config = dict(
    num_hidden_layers=9,
    hidden_size=640,
    num_attention_heads=10,
    rope_fraction=1.0,
    schedule='wsd',
    batch_tokens=131072,
    doc_mask=False,
    train_tokens=782100000,
)
MLP neurons of a small language model. Each row is named by its layer, matrix (up: input weights; down: output weights) and neuron, and shows model dimensions 400-527. Each number is 50 + 12 x the weight over its row's rms, rounded and kept within 0 to 99.
After each neuron's rows, "fires on" lists the tokens most often at its 100 highest values on Wikipedia text that the model never trained on.

L4.up1255:70 60 55 49 41 38 63 46 66 58 64 61 53 41 46 41 76 33 41 64 60 43 44 36 79 47 53 38 52 62 58 48 55 26 43 37 48 55 34 54 60 28 63 58 40 32 48 45 51 50 51 48 61 37 46 43 60 46 45 56 39 43 42 38 59 60 49 58 35 48 50 25 38 42 33 45 50 37 48 63 46 51 45 59 57 57 53 18 45 45 35 48 78 38 66 54 49 65 26 52 64 30 40 51 56 43 50 49 52 58 55 49 38 43 37 67 44 21 59 43 38 26 22 75 31 61 40 46
L4.down1255:31 48 36 71 59 63 32 41 77 33 43 39 77 46 60 71 58 75 66 47 66 41 55 60 62 68 46 37 60 47 59 56 66 50 49 45 60 53 50 53 48 48 36 37 55 33 54 57 33 47 57 54 53 66 59 47 42 60 37 54 61 53 74 44 53 32 43 31 61 49 37 54 28 59 63 43 43 42 65 62 37 33 39 49 44 60 29 60 55 40 50 63 44 36 70 46 50 46 43 36 49 59 46 48 55 44 42 38 66 43 34 46 57 43 62 44 47 60 60 49 45 50 47 40 76 30 37 52
fires on: " of", " (", "U", " At", " Ve"

L4.up1454:53 71 50 55 63 32 45 43 55 59 69 46 32 45 36 68 58 65 51 56 48 58 61 50 48 22 66 57 37 66 38 37 52 63 51 50 54 49 57 35 38 72 43 40 47 53 62 38 64 37 44 59 41 58 49 35 49 40 58 43 29 38 25 39 50 46 55 49 46 37 33 51 37 49 64 45 34 48 44 37 43 61 37 57 59 65 46 19 48 30 44 48 31 42 55 69 56 51 43 40 70 65 46 61 62 52 53 53 61 63 51 56 48 48 26 41 68 60 48 43 50 55 32 54 47 49 51 49
L4.down1454:33 36 45 44 48 40 58 55 55 41 62 57 61 52 61 45 34 40 47 68 58 78 42 52 39 55 51 51 52 40 46 47 47 40 52 69 72 64 50 55 43 47 46 61 48 50 49 67 49 68 58 37 43 70 62 63 47 54 49 79 59 41 66 37 55 52 53 47 59 39 68 64 56 54 49 46 75 70 61 50 66 48 59 54 45 52 44 57 22 53 62 65 48 69 44 55 66 55 38 50 31 44 49 62 47 47 48 54 43 41 61 48 53 65 10 49 44 42 34 35 60 60 47 53 68 30 53 37
fires on: ",", "\"", "hr", "ti"

L4.up754:39 58 47 52 55 33 58 65 57 58 48 53 56 50 64 45 50 47 48 62 36 67 47 63 32 58 63 47 66 42 53 42 42 46 43 62 83 42 53 36 46 58 40 66 46 58 46 60 45 42 80 52 49 57 32 42 54 49 69 53 53 52 55 68 40 57 55 54 33 55 56 59 54 41 45 33 34 43 69 76 56 50 55 51 37 42 64 58 51 50 68 54 35 45 49 62 49 51 61 39 69 62 45 31 58 48 38 60 48 72 22 69 49 48 35 50 39 61 44 56 48 64 57 73 44 58 67 32
L4.down754:35 53 53 51 71 37 49 50 61 54 59 48 56 54 60 54 62 66 60 48 58 62 52 49 38 64 60 63 45 39 59 52 69 47 57 41 49 40 50 57 55 59 64 62 64 57 46 56 48 59 45 69 69 66 45 64 57 36 50 31 63 49 51 52 59 39 63 52 48 68 48 54 56 44 42 44 59 47 57 42 52 36 40 30 43 67 53 28 47 68 43 60 45 42 58 61 53 52 55 43 29 51 39 48 48 59 76 59 67 31 67 67 42 59 77 27 45 26 41 42 50 53 55 49 60 72 35 55
fires on: "sc", "so", "é", "p", "c"

L4.up1231:49 52 51 60 41 46 65 38 52 53 43 57 60 29 47 22 26 64 43 65 63 59 29 61 67 77 50 53 59 30 45 44 60 55 55 30 45 41 50 26 65 38 41 39 52 35 46 37 57 89 73 48 65 49 46 33 60 55 27 51 49 64 54 53 61 41 51 59 30 57 46 60 66 45 27 21 52 54 58 46 67 43 56 50 50 57 42 28 45 60 63 37 59 51 59 48 27 67 74 41 62 43 37 41 59 67 46 62 59 53 46 26 70 51 60 64 56 47 35 64 86 58 28 47 61 42 60 51
L4.down1231:67 47 56 51 47 38 52 44 49 48 51 47 41 49 56 48 56 65 55 62 32 41 47 41 50 42 55 41 45 44 37 70 71 56 50 39 44 41 60 44 65 52 47 28 26 58 23 39 42 51 31 43 82 45 52 65 48 43 59 64 59 63 28 52 38 56 59 50 53 65 37 31 37 26 58 83 59 47 46 34 56 70 38 61 25 35 38 48 52 55 39 49 61 53 52 64 42 42 33 80 45 45 54 36 50 42 41 62 45 68 44 64 67 39 87 52 46 48 44 54 56 44 52 51 50 17 26 52
fires on: "f", "w", "u", " career", " of", " w"

L4.up1376:44 41 37 51 56 45 43 38 48 63 36 41 37 35 51 50 63 48 57 31 70 61 43 34 35 58 45 63 38 37 09 46 67 57 60 58 55 63 46 48 42 41 35 59 59 40 47 45 45 46 38 44 63 59 37 32 56 69 41 57 67 33 51 54 54 68 47 34 52 56 49 69 50 67 43 55 56 87 70 54 53 67 60 34 49 57 48 25 46 62 45 62 44 68 46 50 36 77 51 69 33 41 70 56 56 67 56 44 65 70 27 70 48 39 54 36 57 36 66 63 50 44 51 65 76 65 30 69
L4.down1376:40 25 51 31 43 38 55 59 56 65 39 62 76 41 48 54 27 64 41 51 38 54 34 28 53 53 41 42 50 60 52 46 49 55 46 61 69 33 65 45 53 50 58 49 75 59 47 56 54 33 69 27 40 60 48 62 48 31 48 54 31 54 46 45 55 55 71 33 53 40 58 48 31 50 42 38 39 52 36 61 43 54 51 42 50 48 51 36 48 50 56 55 33 36 61 52 50 54 34 14 62 26 43 65 45 44 52 48 22 33 39 18 51 50 68 67 34 37 29 65 71 57 39 28 49 43 61 56
fires on: " 1", "se", "e", " that", "1"

L4.up752:53 66 51 45 48 65 40 58 43 39 70 58 45 52 68 51 21 44 59 65 72 37 64 50 66 62 38 50 53 76 51 44 46 69 47 71 69 57 48 41 37 57 51 46 35 47 37 38 56 68 47 71 53 54 58 42 56 54 53 29 52 48 46 36 48 67 59 38 60 29 38 47 30 45 45 60 56 50 58 46 61 46 50 51 50 67 33 42 37 56 49 58 26 61 68 72 48 39 48 45 46 57 36 39 59 60 36 52 53 38 62 65 47 56 51 43 61 32 50 48 51 46 48 63 47 54 60 52
L4.down752:55 41 57 60 56 58 29 48 56 56 58 54 79 58 35 49 44 22 52 39 44 35 45 28 50 56 55 53 41 66 53 46 63 43 35 47 48 56 36 41 55 41 54 52 15 45 38 41 52 40 46 49 43 63 36 51 49 53 42 44 43 35 63 19 29 45 46 59 46 44 64 58 70 46 42 68 42 50 31 50 39 47 34 44 84 68 42 33 52 64 58 55 45 48 39 26 48 70 45 66 49 47 63 34 58 59 41 56 51 36 53 28 42 56 60 57 61 53 58 65 70 58 17 34 57 63 43 46
fires on: "j", " L", "r", "l", " K", "g"

L4.up1632:64 50 50 37 56 56 39 42 45 53 37 32 72 54 65 40 63 34 32 39 49 57 57 55 56 50 48 78 43 50 52 49 56 66 40 71 39 49 45 46 43 39 59 39 50 59 48 39 72 35 40 51 45 32 67 48 53 51 36 48 52 55 31 32 45 51 36 57 32 57 73 38 55 53 53 34 39 64 53 42 44 45 54 65 71 39 52 37 25 27 46 55 48 44 55 44 61 30 48 51 44 54 47 49 72 41 50 47 20 47 57 50 44 50 34 51 56 53 42 38 60 57 48 52 56 44 70 69
L4.down1632:58 44 68 54 43 69 62 31 51 51 32 38 44 61 63 36 48 47 61 62 59 71 58 49 48 50 64 59 59 49 70 71 44 54 54 50 56 60 43 47 48 63 64 44 46 47 41 44 27 37 32 30 28 48 40 55 37 64 67 53 78 42 39 54 64 42 36 69 45 36 52 66 26 44 51 61 57 42 46 41 75 49 54 48 47 50 39 35 46 69 44 62 49 50 55 55 51 53 28 39 22 51 52 51 40 55 44 49 26 40 67 34 48 64 99 44 42 61 57 59 41 50 53 53 35 51 53 46
fires on: " was", " a", ",", " is", " were"

L4.up2549:23 54 47 35 15 49 46 34 27 36 58 65 60 36 65 46 53 37 39 66 50 06 35 45 63 43 43 69 67 68 67 48 61 60 49 54 43 49 60 60 57 42 53 65 67 77 35 30 64 29 55 20 41 46 53 43 65 64 46 69 37 40 46 54 66 76 79 51 53 53 44 56 61 52 48 74 57 38 50 53 66 68 32 64 65 46 43 47 35 50 33 56 62 59 42 37 43 62 45 52 56 59 48 61 21 43 61 50 61 56 48 42 57 67 70 34 48 58 41 70 36 63 42 65 46 43 26 46
L4.down2549:64 40 49 62 39 39 51 62 60 45 63 61 46 53 47 55 37 26 38 49 55 41 71 53 35 54 50 42 58 56 61 51 65 58 55 48 29 74 19 46 66 33 61 66 62 60 56 33 57 64 30 63 31 32 61 43 58 40 27 48 56 50 64 55 43 27 47 51 47 55 48 46 26 53 59 47 56 57 55 25 54 42 42 39 39 45 32 68 48 43 59 43 44 48 56 37 44 55 69 74 35 69 42 40 41 57 47 28 49 35 57 57 35 46 69 29 58 45 69 60 40 48 30 51 45 28 63 24
fires on: " in", ",", "ad", " became", " was"

L4.up2085:35 51 53 32 41 46 69 48 42 57 40 53 26 42 45 49 59 38 72 44 69 28 45 49 61 36 60 57 45 71 61 41 54 44 30 73 46 54 32 47 37 65 43 47 40 25 56 36 35 56 45 43 54 59 34 59 60 66 50 45 57 47 46 32 46 51 43 51 61 60 40 36 44 43 62 41 47 50 52 55 54 71 30 38 44 49 44 51 47 51 52 65 61 46 38 59 41 50 33 35 51 45 41 29 45 30 52 47 61 37 51 45 40 62 34 27 52 45 43 50 45 40 37 58 46 43 67 53
L4.down2085:39 26 56 52 26 67 28 70 39 54 70 48 61 69 64 38 32 54 45 43 50 65 53 25 30 48 48 72 52 48 50 44 54 55 60 47 52 50 52 69 67 44 58 40 35 62 42 38 60 60 53 47 51 57 42 36 75 44 56 81 36 31 35 38 62 60 46 36 47 49 41 41 56 48 60 39 53 44 71 55 47 43 47 37 31 46 42 46 50 68 34 50 54 49 60 56 52 42 50 45 47 45 38 52 60 51 45 46 69 41 57 48 65 49 41 52 57 59 49 58 67 47 51 54 55 51 66 87
fires on: " as", " was", " is", ",", "j"

L4.up716:43 45 53 42 59 38 81 35 51 40 38 32 53 40 48 38 47 45 38 41 53 55 63 41 53 23 65 41 31 63 49 67 54 40 33 36 51 55 52 41 44 69 23 26 48 41 64 48 21 59 19 51 38 44 78 55 39 60 67 61 65 49 63 64 41 63 38 40 49 45 34 46 61 59 58 39 32 50 40 44 58 44 41 43 18 59 48 48 58 40 40 56 73 39 63 43 40 51 43 48 32 56 58 69 62 44 56 26 53 44 46 31 38 28 72 57 54 41 58 56 41 46 66 70 59 50 52 79
L4.down716:52 69 63 78 72 38 42 43 51 59 49 43 55 62 46 46 73 31 43 60 46 54 47 38 26 47 28 49 61 54 37 27 58 47 47 62 53 44 45 52 49 34 52 43 42 43 52 49 62 48 44 54 70 43 73 47 51 61 24 64 35 49 51 29 65 38 44 66 41 71 36 54 62 55 56 41 49 52 27 53 39 67 51 58 47 37 55 42 50 50 43 44 30 30 47 51 46 41 29 44 50 21 47 53 34 53 39 60 30 34 64 67 56 48 76 72 40 61 54 55 55 50 30 46 44 64 49 63
fires on: "-", "ila", "/", " up", " non", " there"

L4.up1970:60 42 43 66 43 26 47 45 60 47 61 70 50 50 61 43 59 49 69 47 63 39 42 58 47 67 73 69 42 41 63 55 51 65 37 58 60 29 55 49 43 39 62 64 55 67 81 37 67 65 52 59 68 33 63 63 60 29 75 40 69 64 42 55 63 34 33 43 61 43 50 66 71 32 65 57 51 55 56 43 61 62 38 38 39 49 53 57 65 48 46 60 32 58 40 59 62 60 49 52 47 55 61 57 54 77 62 54 52 46 34 53 56 66 50 56 49 59 38 42 33 52 54 73 44 61 40 54
L4.down1970:53 38 55 25 42 66 41 33 39 59 65 56 59 49 52 59 51 42 68 46 63 59 51 45 56 54 40 50 42 47 44 35 40 59 43 55 59 63 47 60 41 45 66 61 46 43 28 63 58 39 46 34 33 61 62 27 47 52 40 47 42 63 61 45 48 63 56 51 64 55 72 36 61 53 47 54 50 54 54 44 52 52 60 66 43 33 22 41 51 48 46 56 76 39 31 53 49 51 62 72 53 62 54 49 48 35 53 41 49 49 62 39 50 59 41 49 37 46 53 50 73 29 33 25 62 46 54 43
fires on: " No", "me", "man", "year", " You", "an"

L4.up1491:55 63 42 44 60 58 51 38 48 49 53 51 67 47 47 54 39 63 39 44 57 55 60 48 44 82 59 55 57 71 57 50 50 64 43 60 60 52 54 41 50 51 57 77 56 51 31 38 49 56 46 61 50 44 54 36 58 42 62 58 56 52 56 53 61 25 48 40 62 45 37 66 35 50 48 47 50 64 57 76 54 34 30 54 51 63 43 31 53 54 62 57 60 23 67 37 41 80 75 47 55 36 57 39 68 58 62 50 59 58 74 44 71 41 52 22 56 38 45 61 64 52 73 20 40 56 44 50
L4.down1491:47 43 65 51 61 41 66 64 48 63 31 56 66 52 53 56 60 50 47 36 49 37 54 45 42 51 54 53 57 36 48 44 54 53 59 59 41 39 55 54 33 50 59 57 33 41 26 46 48 42 49 45 55 52 57 61 47 44 20 42 64 38 34 49 55 43 43 48 53 53 60 60 37 45 53 43 38 58 38 46 56 51 64 34 49 42 54 37 45 53 36 36 30 49 48 62 57 26 26 75 48 48 64 42 45 51 52 56 27 51 69 58 72 70 80 69 47 77 52 56 30 74 78 51 62 41 46 59
fires on: " 1", "na", "G", " red", "c", "ug"

L4.up674:63 78 51 39 48 35 37 57 44 41 45 60 67 41 50 69 37 56 30 38 55 53 51 79 43 65 66 50 41 39 53 45 50 52 53 48 48 43 36 41 56 79 54 58 44 65 68 47 54 48 50 57 37 25 53 72 50 41 47 43 59 67 15 62 61 52 38 79 46 56 40 30 42 54 55 54 50 43 63 48 39 63 54 66 43 28 45 53 44 31 44 48 53 71 48 35 33 32 44 35 24 34 61 73 52 54 63 33 47 54 74 28 29 41 33 39 40 37 56 52 39 65 38 47 39 41 56 66
L4.down674:40 47 77 51 68 57 39 39 51 63 43 38 52 40 27 66 55 52 41 52 20 58 47 47 56 65 56 50 33 48 30 56 38 52 53 47 56 43 81 58 40 49 46 44 53 64 54 52 39 60 47 41 44 48 46 63 35 55 50 38 59 36 52 41 46 74 54 53 28 26 60 68 40 67 26 48 50 54 43 51 56 37 42 44 52 51 59 44 55 37 45 58 56 38 51 22 53 32 33 47 39 50 51 29 61 49 57 55 55 51 51 33 32 46 46 63 48 40 40 56 52 61 46 49 43 56 68 60
fires on: " on", ":", " by", "ala", "ial", " among"

L4.up2254:50 53 47 61 36 44 43 66 45 74 61 38 30 54 57 48 62 41 49 54 63 47 39 57 70 38 33 56 59 56 33 63 57 68 56 37 61 58 38 51 59 36 60 54 73 50 29 46 79 56 43 34 49 49 56 42 54 70 44 39 44 60 32 34 72 60 50 52 51 49 42 29 38 46 40 53 52 56 60 52 61 65 71 57 44 33 46 54 15 45 46 52 65 57 50 57 49 37 48 53 42 40 57 30 40 51 47 55 54 65 57 42 60 45 77 39 68 46 67 83 64 35 50 55 59 48 55 88
L4.down2254:37 51 57 51 65 64 50 53 72 54 43 69 55 39 73 75 37 38 53 56 52 31 48 28 39 46 83 49 61 47 51 55 54 50 57 47 54 64 42 31 52 39 48 64 48 43 60 69 53 46 33 52 66 36 58 37 51 60 60 47 51 39 69 55 37 36 47 54 42 34 35 45 68 45 50 69 59 40 55 48 46 55 45 56 58 45 55 58 54 48 40 46 38 45 59 60 73 60 46 62 48 62 50 68 54 63 54 69 26 53 66 35 43 41 85 78 52 66 38 39 52 60 62 50 38 48 37 59
fires on: " (", " was", " being", " en", " be"